{"vocab_size": 8192, "hidden_act": "swiglu", "positions": "learned", "init": "normal", "learning_rate": 0.00981, "weight_decay": 0.0, "decay_shape": "cos"}
MLP neurons of a small language model. Each row is named by its layer, matrix (gate and up: input weights; down: output weights) and neuron, and shows model dimensions 32-159. Each number is 500 + 50 x the weight over its row's rms, rounded and kept within 0 to 999. Numbers have three digits each. A neuron's up and down rows have the sign that makes its largest values positive.
After each neuron's rows, "fires in" lists the words (lower case) most often at its 100 highest values on Wikipedia text that the model never trained on.

L4.gate77:532553442450479500522464554585519445544411566540519539437497528535456525432573453478507472457546383515459546489504569517468442568510483477425579466524424513510425483496505452489501579520516422581503502450467478452537553505472514418518460563479490439484412462540496504535514554571484480485429590498538458398492377470476502554447534423460459501511520440386474468487541507468507520469527
L4.up77:474469588493432529542412588530440501499493574382479510432496465531530535512472479478554442472542517499471500494559538537571390483494559478448421499538520369488500511436474387495561561572433489481419535455558545421549495552521396458494385602515512472621475496545545540523444535540524564510512489479506464431523479466463424447459536525468528585552481519544540477462617565538433422550546
L4.down77:536526582521529534403499456598508393474615525486497489413443483477451502534483478465440489592489576533496499513494517575483475563459506547404422549513481533581441518546453438489441549518522429542522505480521512551534469438472643459563476565506428465461559577493525532525491483522450561490441578482605544458457447542467413541437441489491540571614585435464534547456519509563500516452588
fires in: "for", "to", "in", "by", "with"

L4.gate323:438600541564484504491480483543491480464574519523499481524464505566488518545458522430496465422532421513511489451439437529450509499472538474403573460515509528499495450516477445531489536490548498507508518484475497474476563468470521479569455456545532559430528488526483556495467481586547547592571634506399557475529549550461474525557449454468440533534525431389542463492415495523502457419443
L4.up323:540512572598512551515513488493516508480566524511433457467459459427463512497453609375612416452480428462530474481490504465484586490517477479465590416554565577474526492525504496568399554445483508502582503480448510388493535513578564494463492408610515572382448529529471559506545426520568444516473600526493501495506468491447539486498546471454443532573567492492554471520556516547520538499491
L4.down323:477420541547551447574560479439523493534472464432474418493514434411474536464587510399494472446511535480492512523580549377490610445582530589500414439485482533456506502463487467461419463397575550520439496419483497548474500527436501537535506602508503428420528412511574364418499524471523506518500474524565481485508509479551549432446544500502445430477489501534627522492533490492523476622540
fires in: "this", "of", "other", "these", "for"

L5.gate681:612445577512571416535454557449582530495461549533508352576578454510548469556499563446449555470491457447625495600410481426536478495441444529464439544501478527583582504457441473503485443548511532526584529496571555557592508461487428488550527525467506479512578428530391470433472512492548535498519562519463469614523571546532502501581449445469414523554494420513491477414452472426494502458507
L5.up681:447485523472417498589452556481501424438549524494356385429527470382473429536491411430546489566492488493582484562407574519409535446534447595456566443452466450554385542489437483455455550551402537414427492614446523496468543516465495452517450510439532443490530538455504543496521576490564612528507534490547511532454575496435446499544491410509463466503501496494489507498489499492482553501554
L5.down681:492522473450553495509613441580505522465488563486356412464558511454500478425528463513528467409481405520475538497546531545494538520501483491549551505501423411575560537452527387531481556495610533506487578500436372478481598536519492459496496384550508489572465418531507525614429534505568508535474489492541551443445600480508462391557587490440527435512520484527593520511499520560464470481566
fires in: "the", "by"

L2.gate192:615530436483494562504419545495438518559587542498506411459529460557531503490544428520478560602509502555507486538531469431527518532379474514512540459520464479574595486452546503535446465497556462459478432520363453483411553467489558524474517423487595548590543490591465599478405472527560503487517539590498479415392423536478556489464455531421508513507497531571515484481543467491454466436475
L2.up192:477430630432479477538612349484554429528515463493526544437465508496483554540591441534473474518392467513377489563463444503499555484371435488518536512513427490535494504473504490543461405556540525460464468550468493432506567467476626391443487474477493513540492507498546535479444615507493516526432576561516396547409565522613676549445493471534540449425538526497561517488526482573499535467566
L2.down192:546440441444450585516535464510499505458426523502449525501453485549457531477525561612565465481520437454449481480498456426600471488570633507547430504497491511493464556474484553480526512423462471462495401505496455457461451526578504433485427492456528555518533514546503537494551527378486440494485477446554521441604443596464531475552435494551484543488542538491448569494452474508549448434455
fires in: "and", "which"

L7.gate352:582514482507465475518514422456533519548489520476547412558507463584473440544461519482629444421433460657459513572475440455474581512429520607578475376557546529458552513501446475479434441574494455606480441556481520578526537506548517437603482488486560576555529616450553502547506584532491451461498497573477447527545480502528528469511425431453521409593582539544457513432486550417502523533570
L7.up352:582537580473475556379522550568499505491461469515460542534485437464537449526431554474549458569499482599551479498424399487560581426497566523505521511602441520503580580434510506512448455514510479570457574452509450459486570506488494452477532331576407563458474423413510476495526440534527472538485537539447501512546558563486494493524525520473492428511533502554490506505500566421424402451544
L7.down352:439471554562471464489518615498567521498525559398522431522489524534511452469504531533535542546510446398535534474495586574472444517596433486557458571463390450509488494416550472511486512456565535494477517426481524505504481552428499453531501477439471479464495511585501471515521535560510517416504579530531529487519462493474491504403444613563429493392434433405645504565502502514532508495391
fires in: "of", "to", "by", "where", "up", "with"

L5.gate396:512487516478515496524479495492490536456447540515597581472409435472387510519508496434567460488491466429640507487549494542451453489439540512427588553564547504444492449518465485448500571430423526484528496554472506518480545447439528550482426581605522560403472532564523469521510548552544495466485434563526497558562549428502456431521449501509422521493401561434547517541479444467527473584500
L5.up396:445427500443544475532411502356470498469509568513489475444386514478492440580572489438476379491527487546553573503545531553597472551473492524468457512480589487464499371608584469420515639483493536544415415505453486515458517501520474575446498529529488603479594432551392441503551467514549478438533445615491519482490434487486459444465572478405499492618478435518550557383466580516461485527597
L5.down396:498487564508507513578518432538442420524514496470538623505434534480477524500543660490500560506486567470562532469462535490449542526480442580510472467456423584560483404469441492544422406476497456494554596526592573472551511454544531520494437458483502410456468419531538401434462500446444533437536544581533532417482552550526518516478548519460418395451575545566612458568541536483622498394477
fires in: "of", "in", "on"

L4.gate403:455513505495472462487601502485478510463555513494506492520521498508485509527470500393477527400462448642441472471440577566534465511475526597528545363600519487454442461481489472524484467426361548485496443513453522541459591414439527475434449460362477537414517585540474478476448394479527547540540547511559491448510526538514486577450452522438398497538526401412545485508516484592469519501472
L4.up403:490535565500549536543573454476446514510490545449565565526468500567473435492425590428476506498502438442546449557524521551582538519470515465455532446477477530486489465445601431419564602506523455475464437521463544452515566477485564397475543575477520571424440452432553436474556526489473558521489541489552445404460443482425555577490408424457483573479428528431495479548642537508505498537507
L4.down403:509513481521459526412409443473514581501557422510491463498429557506489504549529399468521526469369471439478554510487440499420487627480442447523478455421496514571457554519477544513461511586472481582456541567574516515602500481530497503494414435472503449485436509478521530482567408501583439520534537558507512438504564565575445550390504439504485449522536539451547535533583534451478564454450
fires in: "of", "in", "both", "to", "be"

L5.gate645:589532513496530521462586586540435452475483500582514467453497543487529389576569420461435449469453538519571552526437566569469421510429545494571574502476499521513481595489512452482518530454501496481569563538528579373527527485530550452395475497492434480512444514485566474591514505526578450636499518377549556501532400510544469487543418416500481529474489461560494482508527430472485507481491
L5.up645:479482471523483451503457456581510507435414467479559500455531567558494487421532488557558485450486491549517493457466507504446487504470530567507527484433516454490674525473513485466529541450450548476389441529549490559561518447355458534533500497420479466471521602517469538480507510427486492436523549530526537556445502566551484483493540429437498476531482548547431612458576497518468466511470
L5.down645:537477478512487481477508466563461511447512489436460519462437554513464414525522450532507542496482477497507561500494516486479508520522429433529566468527524536515554544407539490485446456523419445533479421513509485424453469461546518433517535541416565447551590489472457484553569423375572569530527495468475437464505499519503448544426583505519525499559508514464442493521485575514544545410471
fires in: "a", "s", "to"

L2.gate534:458448561555477403536462527473567439518450497548495443463539475493433452474545492532326589466565458484492513488441483580416467451499523472491451569601415610419527487457564571488559494483422616518502470510523514473601579493471500536524516469456595511537495472552510597498580525498505520515504534532486482548475500588500495485537451527473472547555478508522479466485489399475431570477565
L2.up534:515445509476562479537471479435513509546446570468464500544610456565511525494454491561425498453506511494446519429477427488495424440481464416485574602526528527518531432426495640464478536582452573518521481479489512570542591588548519459586540544524474496559475564512554535414549477495461480411528564533478563482497557445448570511521513579429545536514509401548464445504400428512487507455421
L2.down534:357507480429484576426488459474501491500525509459505561456477548529523515552489481414453480516509411483507420526424519556542547498528516492479609497541519383571454576519464543489439514540481526596452540513532523486551508549489574439563484404519609524498336523502522533542523480524500492447479533564535518541448400481455540586534497477411471382522503418528456445548490440590462505551483
fires in: "which", "who", "has", "with", "where", "that"

L7.gate202:537515522534488418409457490543509448465482555570458549536583492532495500455515543422546553377559480507438526465504436541602559465495438517511652528524614561502507497483472549541483481423492446377509514533532479416555510445604525528451448450458555486473381519510555397460509556487452505509547479548538417557563570570464484470454493510434458491490467563528427463493470509413408526509491
L7.up202:512506480556484443419593522481435434516469554447509498478602542540439562532533478473499504510542520472502609527542441635474433507520463502541547525589449617558513536514493573553384553428536568391580473432493440542542474439525598504447505501542588521515400486546452446471439555537534456573615492523520421484517522504503523513498464531510570586534531547486424514509459514526402584525489
L7.down202:553546522597532493451525414539544490550486469513451616517514509528481430425510516470500489533549378488551458512459496539586428442500470448549611391415504524492494564502492527580535449508560510527424470471567456496548618463502490514488536509510466470422493546461460552592551421527536566414532511505556420498513469516457495541496494569459411488535476463468653474572490468454447464413573
fires in: "of", "and", "for", "on"

L2.gate198:550429493569372547507462514473494591521492499514508473530519508548443577463503572440468528554619442556550513537513428388517520500444603515484514431477459474541568497397460594500568550475484502484509419524462461555470413515506554542501491471486536481527484478530426429538420577409463492549596497564502520528500673425496520478548511504509502431510502539551460520469472495380506476535570
L2.up198:602432498556498539487522551447471446431493412552434434478561509464483514525544465431527510465451495525570528484568476450512500524591565530564580433585536575462432548439451603532463439520446483512429511490480540532466405504501496561556491459523488452551465471503471428601491510497456492489606587559528469455463664531449543477479552457491486526484413521514513504439389479405501575552492
L2.down198:562557585562469510524447534418578521554558470542504523464444515481472510505525510478506497493424571543457406568530451447441509486594517486508469463520604524515524526479495527595454495508463451534566535477487484537440548510490462403446482559457505414521508443440556556510464419465582515496398461463452505452388509470602564465481508503482564573402430433331539528485556492432456577535501
fires in: "with", "for", "to", "help", "resource"

L4.gate596:545536500509539583451483590468513527480498448466347444487511537542493470595521452541425413492506557518531444488467500528534471418500441487413533531464487427548455503597556518526536478463517439511511535465544448599495504427514524550522533469538519483392516499458529511493492519515481371547523591491541486521506472432524544514563557393452479505539488503494498520490480502510490465432509
L4.up596:431498552579453479461518453553535475519489454571436496449394519483604521518467499554606502529533487572557593502441556396476546501442505546390518458504535506537521448466399471470463638438441499454561523485554441525425463479518484435574474486506530502469514539465519462475462526454531486524584494496553509460427605487560501544447506493477468493465425466508529472578518455559544450521549
L4.down596:489503541644517504461557584511534494466457492542528468500473602460572537502552499500486510461484542516445526543490484476470483511474464474493627522508541491511544376436490484569513532552446512473557499455474581490502561612553546534504521515429530444451523502490497472466516530435514353464552466431473462493541458486496507516494518490559432562597486510574513496487548494455488470495458
fires in: "to", "in", "reached", "and", "between", "left"

L2.gate408:552467494505530507469533601541499489563498489483614377545480466517528415553549432468452454387520532510559417510553546479475496517497531441484451523645491530533429456496555599589451518518526540557465455546587468585478581405569616483503490588493487473529465464482480511608517443501468497511545581511496448442466451503530482501408512499541455573464540499490450528600519467486468492507605
L2.up408:535562545442556475520506447506451426560447486550402538544534627438501506486487519427523535490534417441538513506475488524495494448425503554459474502474400549474455537492473601438428482459507545452480522500549478454452462570455487486530481465480523547576531486547425528450482441437510495496500429454490473571441535563614507536425486450553511508504476556606640525570464470447555486435496
L2.down408:361520589531418413523429459398498512497540507499433505466469476518468465593501533495438482424501350555496454485553538462482536482441440460505551571531477517554447422545553449473519487501410460487496501486532478460490478412556538493440538395526428507498490495520494590554467473522647497546524505563515538532479530539611504534467507539474520502500448481472535435472410488531438517488576
fires in: "is", "each", "occurs"

L2.gate404:446491491528454439538501454523567460586553503415468561514504564481550423514494551537618544443495441659441466518502537458495537536487395501555439519482510537443549452423473461530502525467408464577608503592468578543525499439488433459518504524510518491528442567494559562491538537481489537511398547423479443515465454516368514487560412567479556542556454464557520545455565433563570530616567
L2.up404:489514525511459456561525507454554465524459507496420462481571451484587589531493493543533521464462482520460529409436568467545438424500498547445504551559421570483463546446453503497518534385474428564486527511523560460426429492571509445540409538572605533441407496576528562522596535576489574435584435546467549546408474560400597512515546467511516518517532541486468508532517517514522582497452
L2.down404:474505537409385471572422531605627446552440579466481565503593465431437504565574503504543490443441472542512516499445535453546551487489492454504526568420464461397515563496465494421597547508389515588493572493497504505538429458646524552571504561486505504454422480489430507479533513565439540454509435495530570543377552500466634456522525484523510513571489496483501502552491484521526490481493
fires in: "has", "have", "had"

L7.gate310:529442452413491554569478497455504490548559471542499491498464483577564413466428460366497394487517483432550549517375473588471442628532429521515510561505533543443589427424457483508525534478441505580488460525502496450482493489560546457511577450513617497500508527547566467483430510507508445456389494561497540391507521502521538398594434511411477535443505443523557472484547572465489501540521
L7.up310:510491451498602454532434515486468593514467549469490511418486492505482499546457487507578472529501547585512557477463513489483535483585505526405499448528534415456525461419491472534547483441488507524546516578437462567435514551521442491436466610502497575500432528493445537393489545573458463559548535519464585518546554633503569566514494436520530443515521502432579436579507487474432506497509
L7.down310:476436545518561554475533505493491445537444553402407458562469557436415478586487579524431507503524538505532526548487498499522548556456444464497472448511524486591547460458478508468577528470392466516512474464411485592502435526545488501462396540516436332448502458478521536463527519487462476477581496468483516515527565563539498651535601537568505464502582517416616434476587566594547458466502
fires in: "in"

L5.gate472:532571483464513547482569495559493535473507542553432469558496395508492520547437455554484493469522627522505498548488547465530432482477497530561665517475497475547433548511530517518551456536521510514477388572534572585487560561563555450461495455519491413462543465552596409479479483494545468472578511545492489393506439528492505480522550428471509379489385463494541473496596419586459418431444
L5.up472:481448534506490478553502445460488611528528529526511519552532486515530576435476482445503497468508536458477536497543532517467560537442451447439474548529490528561501472468582542464528410472472485488468530445555557473435459510452533468491532472495449489518541419589504427471480547421624529566529453532571536515603551412457496516582433602408522595501519550486566541401533564536493557516558
L5.down472:469467530495470547464506594572571517447478535476457528584483474455473464523563523487555457599473519452577437569554569544504480547415625402518524497486507450494503477489483532542524480583557533512461517559503458402639487493510502509548491597540519486467447538485483565508455475527510496488591544425379498452490469509534400495510444467516493384528511549487560506446477582526487558438524
fires in: "to", "the", "both", "on"

L4.gate385:580479472569521532479472499529487523542580483502498457493500528467479652468448510519461567487403520473391568491547454532515515521431537504528463561491583489541529593529391480470558471545441540494554460458483578466519486347480503474594421476471585573590552443481525506397482543484421570479502548392526422534526518551452518474504507418450501417407422510514547526474473508558506590527442
L4.up385:461483598437488494551520506509543570514569525572545418448503491450506525558405448533510614542413629433401564478561385512451513450490468527476528506493539501529439502499453500419514616606582469482545487526444576470531509531457484400552430522513565577531442460454475487475529485503447504403497435497538582448509509513563498469552503524427535539537499513523440463569513510613552582522626
L4.down385:443535505579477462535507528522518476487501554513471541565562428367339437556535452556631458428567454461565418503490516488530505515436505470490529478533474540460488417624473533474552518428528504502496417574467434518531579515608443481397600428490562505501486582455459481584482430498492429502480566493482571535458418405495510457563464536523525436576522536521515447556381569499484453494436
fires in: "and", "but"

L4.gate113:422466537384494521443487439526568518481519521487575532461580467489496488498534489574537543492593473459503511427495478428514485409444551497492527573528480505481484555439538540492554524501440529500535543530537516507397565538520447637510610422541471429457496518543439531507536455458440494528500418477505559545463568520476555496539574480460438587500457414500478451461459428375497416494465
L4.up113:467433523480479513571522517439473555501565609523496535549548515435504448514465459490442574500504465455536453448585575449557612458461487486584525511511471508383570472450507558461596529494486437480380487470496515419484520530464559560497524449458533488533539535583501435399563597497469516404496418525566537517534479524494557574526475501582476597545455500478469561419473470553520484424562
L4.down113:515444493495406516470534483479524493423518521469533468569456507532472551487513530483478516509476462571580484525606439510438493472573545527572471548512452498511518508535611652492455515560415441546560440492472598537505487515479472484551355384570432521391448502541500505436543493489423485414449467497468588470512549489437422593462473377534537615518479464599493541444558501466480483518517
fires in: "such", "other", "some", "various", "any", "includes"

L2.gate665:472552495544472549560566407481475538516621478521483485521490471467557492578461503508484494455409442459461455635518413629530564498452440467496540560454470391500632434514534474503458482468565565469559434531504441445502572578505557507548537454449459536484470483519512555435569478496402489465420507530441542525525558591485531538373407517503488523575554489520517469348545551512474500426475
L2.up665:490521576430458529540592422501550570424503528391494518468510460532505522562480426524465425412409468486500502562561371602560518477456500424549573574473440479492538475569493514565509442462542601532571435585456457461450490517460529508406517466452482541514550451573524552454498460516405493439479546543471501473515533636531555553439552477515467507541569440470460443436479553533549562462591
L2.down665:499488563454426420461460511618524551455450501476507521479538492613423572547471440497451473510561481579520529486496538562519406557530447496577534521490474455435498448530501563589564542510421496542510476498450504458515460386431550511467420519514454559503506447544478481496500492502410527424551480491527499464512480506412523431488600501499545586533566482397452451464408432529515460445486
fires in: "that", "who", "which"

L7.gate47:505452401462480517512488661554512510507513562587463568458438452521499518583502534512578450470550537516491514463487495542465477514439506547493476560477464470459442498523513467468521447436538568579492520528525524559616517405416478554543598565518587525514468566544468481455474521538495521595501548479421494547441420529482397570532516481498553613574523488467430447554443481561546510444519
L7.up47:488581561565571376426428538462415459486484501486558533475498495487461464478509504425469478526505417535531440499497478444534432497479544564487527343577465492474533532375382447529460466514568437510481424527536566442533526562452490501572532528546538498487480557524531556549532523457498512466541486550482504476476447502491516457546523390548469438469495539527482479462544460545512430505490
L7.down47:469466487447499341462464581596428406542524419483461565539467514545485425487510477498489567503526471624503520499434565476509516472413560429520551520583503459517497454479418576549529483475423522460511575509501524472568437457451481418537510531448495477462477580506469479474496462521442513448551549496467510574588471457467541614571471480520481436550561551466490432489474398531526494405463
fires in: "has", "have", "also", "had", "having"

L5.gate346:492455557501444507501509556542526498483506578553487518536550403450460482506501497449532539461531517573543475469506461520493519449533572558469524566484419409506549408548511517520409507517584515521617584552471480515483453395444509517502570460597546467500469519513387556497491542563537462582430551524464439545539506492505464411396510484549408466500500435416604483547480416439498498462475
L5.up346:404524491487543523496496467535459511511503456489495447428580515519517498531400400542506528458484465380498538529459440608561494447489612521486478578433502479493464476527470466548551590546520530478512552409430466568551474474559458455412450492530624447438479515445499521492523480461558483526555471518560415454574434502566528477496476510433503579483442567485538501512471482534522490462447
L5.down346:555600560447437515520463560566503458538504535592551500427543409553444531511580535576417486412547568498434494452494508475486543512536439524575506486454432522515570566456417520595504522502516513499502510469514522468442558480472480451534507523450559460517573475481384524571493466625469562544502542485542582459490518523545500476499490494536463491501578441474544466499449490441486591534576
fires in: "of", "were", "and", "that", "the"

L5.gate444:500558527519517574510481538593423482473565478577485519523503497479403528519537535501505485473426499543539426538509508601451491489395465451447464481501525636471537586512519565545395423385491567480447473421483537484473497658523477401454471530512474573488491426458547484493535465593551459497497520506529435569546522484476385453455506470562486472553496436490596459547572488406437490469471
L5.up444:439519574504548536576429520447532440598501562527532405534481515478601531530492562451512416562490518430490519430437494504574514374475460480510475424479467567428524511469538539512505547544426601453478571518591535529553571513543514531433452558558480470506489511550469461486500475476561477466447533424594518627439578472413495472421535404448504479446465449563500374531452543478465454565539
L5.down444:392531546441486437449506467518398567513486461473537516480532510454509465551479476505514552497562475560504536481528545550497572640510512502460457520549438412419428439522619427477453534519524402530399509511476454491514474463513457471524439555467541525480435375565495440513437566448483404499551488557507468410574462482606608479457540604515490458467510549535453558490577488549506408446503
fires in: "of", "that", "this", "new", "previous"

L4.gate556:437492520512399543530497521485488580533525479529520515413671496357497521432464526464533371503498530522503477565498482461478461460445507540469517434513488543544577541503535448568587513521564442491548485520520466533530394449586452498529398594560496448488556455535529442495414410558498496519484551493537507509566592443468494583540472471459456526566500479451500483457465465471525445498476
L4.up556:473485544514432609502498513508563561451523569372529400509576500541444485499561469517499409426439468486461575511481559529638515512491564450440524534454534466521456451455493545417517524560479547499479507510568468510500515535518488484552428516516554518539555512509479457441567582510392621449541481544421518570509540482492464549505517625442438530455573474528509540446471563583492425599477
L4.down556:591519511503581449452455476542463382468535495536499569454538448455541402462440513482502517501531468468471508440554446488469442458588484436532533465621515442474451518435456441471508546513433426456468563500454532500509442484559505430556408538463462518427497399511567472473454426539550488510497506564539482462593530490459377536428405501466511600533474550523479442550551468554513537459492
fires in: "on", "for", "to", "over"

L5.gate560:477581510511542474472504533562525349579498586531606580463555557430521505447530499433641473420542502588465460380434484485523465479581500526493540514598534510524577362508541472471487480449517515461386527473502466509426428506577506536567422507535524429510436511580552489540542506565457495537459438544498500479453530499500456559569432518475441521577524465497446494418491515501514405503540
L5.up560:521533530480431516500548502400407424473577451442504567532481499533519512526488562460557509504454521543472568436496572481439486587549495564430509426527511449532532505491515470452525523552529547460421528481482520449434397368569489516564449533595578419348431499522463518460448409498444560521458490473468502484512525517527506569568484439534540494580457531516525529510587498490506508484538
L5.down560:517516535604493534430494472547371412544493513539384513472495425520466517473428527412552580519553570573412526466523485487417524550537505614560597592542560488507509489469574518626471484449511536463432503483550545432508507406506459521476494501606496402374529505456509498509470427478476561491402506488491526417482536508503527494519539478537583461487544449488571554533499422442501504507485
fires in: "of", "in", "for", "studied"

L7.gate322:482378508424439467444453486362477497361525552529464430521473514498520422566534516509482438431545495550493437534451489472436445516492495573565497520444459543442555509565478590551618510452508557490444434427485542487499468476475562446556470432488408500559561544458528545595491501546507485527536534474564495572403491449484465486494570438493494489581457467475504526456479574452492516408489
L7.up322:598405538465567433488466536550480514431492460518551445466414587459582482538525438465453487559456453626537441430467525623476472374485522457509542517439463557519495489488506438446433518523492535495550442517455597501505592565483608529471394537533588439562531496456596501553483489447575518492382620470457578486563465426508463430544448578517506521488514468505539510527451587437526490595502
L7.down322:460501389507504455509545410486453417574469579586573400311478550529479524464420494525559455479519501527485521480529568476555498484546485532490503434600516505479389483503461574515507475538517433472546588513505528486490514423523549453517520490479507531524587421521448487516545542499454453517485511526543522450594550547562531500521481496459468494498473505543646469522561530596528511469523
fires in: "in", "by", "of"

L5.gate128:532503502458508464509514531529416574433439512488502499494593473539612505463527541463428567411492535463543422458440519565565473519515362547548481471386585425473548524575536492444458506592508605569583517524472554494535503539524511474444536433570491466550474525514580449570492499476580495524454508412409442486471470453485506454463515407495408464483487483538552411449505554491575393486473
L5.up128:566497512493470451462522563527531486465429573531577453436564552510551485560520485448488346435494572576502456498425416487482490505579454552497512534520536457435539447526483493497459508555534463527463536504449493476485513454382543565557480490482521575450501557471407460486492510502458611481526503495517475412422516528558445514546442535453421535593466470547547539440518564480532487523596
L5.down128:453521454473501515498462492515509413512452476543551529342583521449479483617483443517463411489543528603505551508535466532455476574487498453466471523620514514472449492437444502516542508622481468466492418492478483455492456413493529495505513516474643502581525468571552594488436425505497498481529486522562452497565501523536463529521506493605524518474475561531548559519439539478498610486516
fires in: "of", "in"

L5.gate654:437541579567558481513594589452490454482479488515556601498490439513479528499569549474521556531465546575597528520569513517513472536512470533480471434492501482498567601462389428472515500477512553493482440403537482577449503470441512565590518530473511492447455541522524465497452498552567484451560559411484537481483587451461526566504514403556526555514440525548493484471465479442463522450478
L5.up654:465548492544489527466606587509427506508545493577534495461596504471496494521496551522448471580462511493461493391488535534555501496447470518418535388500484373460548493560473443510476495537393551536468592475521482400428444496511458503547415456491545570405442532547515491518513507614420457482506531514515485558521549504447456517449478494553601623508456446484367410525514532424504499415511
L5.down654:473454485480438478521512536572468421590499585504439576516570478486409492457486576569436466486478451479535561496516479436502622498466464525488500470461457471524406505569453603489489583444437468590453624525390537482541444546488470504525481549465510483411443506505511455471521507580438436468434523495460559594448548492432469562543503544550494405601530499472518535532443518583524488433459
fires in: "also", "has", "had", "previously", "no", "have"

L5.gate552:509545467533544568444451515538502508520514487494525457436532409479422439571611414495439447494454458539537450531454482495432445423517448476524509505459518476526472501511520522480604508486407541517573498486476483497537599470529516462448513459574539548537525426512422486514493478467447406457443525421530517482498499513474543519523458475466496514550555473582480498593403420449449516484532
L5.up552:502374456506514531549526486560475492583568558472440544544526531456421467493503413535594420588552527484493517505451511486500517483527537441520445495469477486430528466514561514520431524610503480515482434495472578543378457485487457487597503507387441474582492555425498500499501430569482530546529511429437550470489522497504479535530498602469518500523461405511481548447509455437435603454535
L5.down552:479515575479435514483568429563541506535528472416563510496477421571527526561453451495579517439464500544476503599456551479502529440512544566439517474433447496442491457464445530508512547477481543537448530484412461638545426509636486488586551455396551462480399461519525620548498492436444529413447439469442445508559563444487486416524485573492500561585469450463448523505596572521533557511555
fires in: "that", "which", "what", "time"

L5.gate660:458512601539519551415529488525467568475517475514557401591507479485600480465467476406513433527479468494400487464496649440526387588421541496479638533528494468472461495499546558434471526478444504505499516515517530504446553466563538469505469612490549439506390473502544535423493419490553465502521579472548449499544488541463505480511505440514522530488465521536444513476560450510512453459430
L5.up660:583389485519479490571451555511471487491456486469569570504529635531484437411444385468514548470572439524521453517465454524525400546502578507507470513422532587496556414528507481495511528454471486570551420422480571579511457452592532406499503508445536522593546494476542442564512548524478491555467464529485531508442489495477554483523526576437489453458492462513548432541520531554530531518481
L5.down660:610429566487527439451520486488525505599503519520444529522504530568462466512434449579531521461487495453482502477466469445428467496441488512636551438514444551439588535477490526506424452473455448479532539519524564460467498530526545498483398438452523534478508538465463508616517513556524516521445360488506584497543519506533443461458512452364471531523467409461514558524428524527530420533654
fires in: "into", "for", "to", "as", "from"

L7.gate591:488480585530478508511526527420495542406526583580442567509440550451469427500460474517574528407575476435492421463511573430591562479488479439495472454511408521538450486509416541466476518593332555487567567514443484449477607570409542567497481428441534527354484555609486456564554482564507557581568529492497506489561587531539497466489392439483540463509481507527470499491469593493402470477470
L7.up591:551530480474502603421475559473497457485542485483501520555502458542493599472512525485578487450583478488514365517521446486649494520501537534495412491476532513422486493545483558548419508540391531571535430438445496518412449530456513524420487489377497532501571563539549472409465458520513459481477514505557601541519473510587427483572533497566491531477425452513475547501507591536620475453477
L7.down591:427382550481479482496584536472592466462513508482620447512561500460488480485474542503348585579506450485520630499416555375550549558445449421515489546585547506471478517524524529497518567520444469594567478479445474435432503428523511521551496510563450529474523512505470522521519448399471573490574550541477516541532514511498491534422483446524498479555489489485575471475457450507459497504534
fires in: "no", "one", "any", "is", "was", "some"

L4.gate366:508434606486470438469475585475462530537456499492550456473554512539471485572430447471522434548535520515570412502469453506501375514505524527545540512489462457452481456517494496488458478541444444546412478428526485588446441508414426511545458484573601475498430537485570502547480553596498579536483592527526523498612547474520508593494459534597453512533480444466554469538505475433480411473483
L4.up366:440479514436447580421540513439524423421448446507501459482466505507474512498542421489550412514460537543518443466601467513439488496505569516526535495483340515457518533577470574538517480398484574472519448519419517526461475516442484452540524407510556534437530479584577464515522459517467454515610575489451559514573521469509545459579484504605521542579484498578532464459518512477548484460431
L4.down366:491550558603486517529515472438493504478453443546537457474574433399482522471503484534538530501509511459546487559517518511515543417445537491497488492519460460530537499472544534533496461521539522566559493417613496551524413541467407493478526451528451480491516532473537426477510482575492522413484561498555427452544477492577469442473497657485533497504539464432485526608576450417570571490467
fires in: "of", "with", "from"

L5.gate271:462518540590537431461556477560564499505479468493530448430460501526473379547519428484526450458471594455468428429477511558474542432469532510487537560546564431413445515499579487536530529406557496584457502586622466554553541421435466512459563458450442542464538472418527495486490434534499497448602489410499453488459485542551499461581532499429517574443414423497518455472507497530452528416574
L5.up271:548500515469549595490462509395435521581413493481571485495593485487577540500458456434508479487476460570517336453507481541408466444539469513495581486546507607464555528492571528581520453484522471490538480507520598445514511512591507449568499518480526496542453521447521585490464464464530515538490483556479481491366552543532509530397491485503491478464446478493527506533392517495478455481469
L5.down271:468479426534456492511466513486485468514484482452474480465511430578449573403477450494459452461506495495484552409513521491478487512544431443555529432526501478560517498558478586541622454502521488429466526469477528475530600497589463504450545534447541580514553550481416500427367538500470577541514629556477564498489517514392510537607470428605524512460488575586493482484354541461513470526437
fires in: "was", "being", "is", "initially"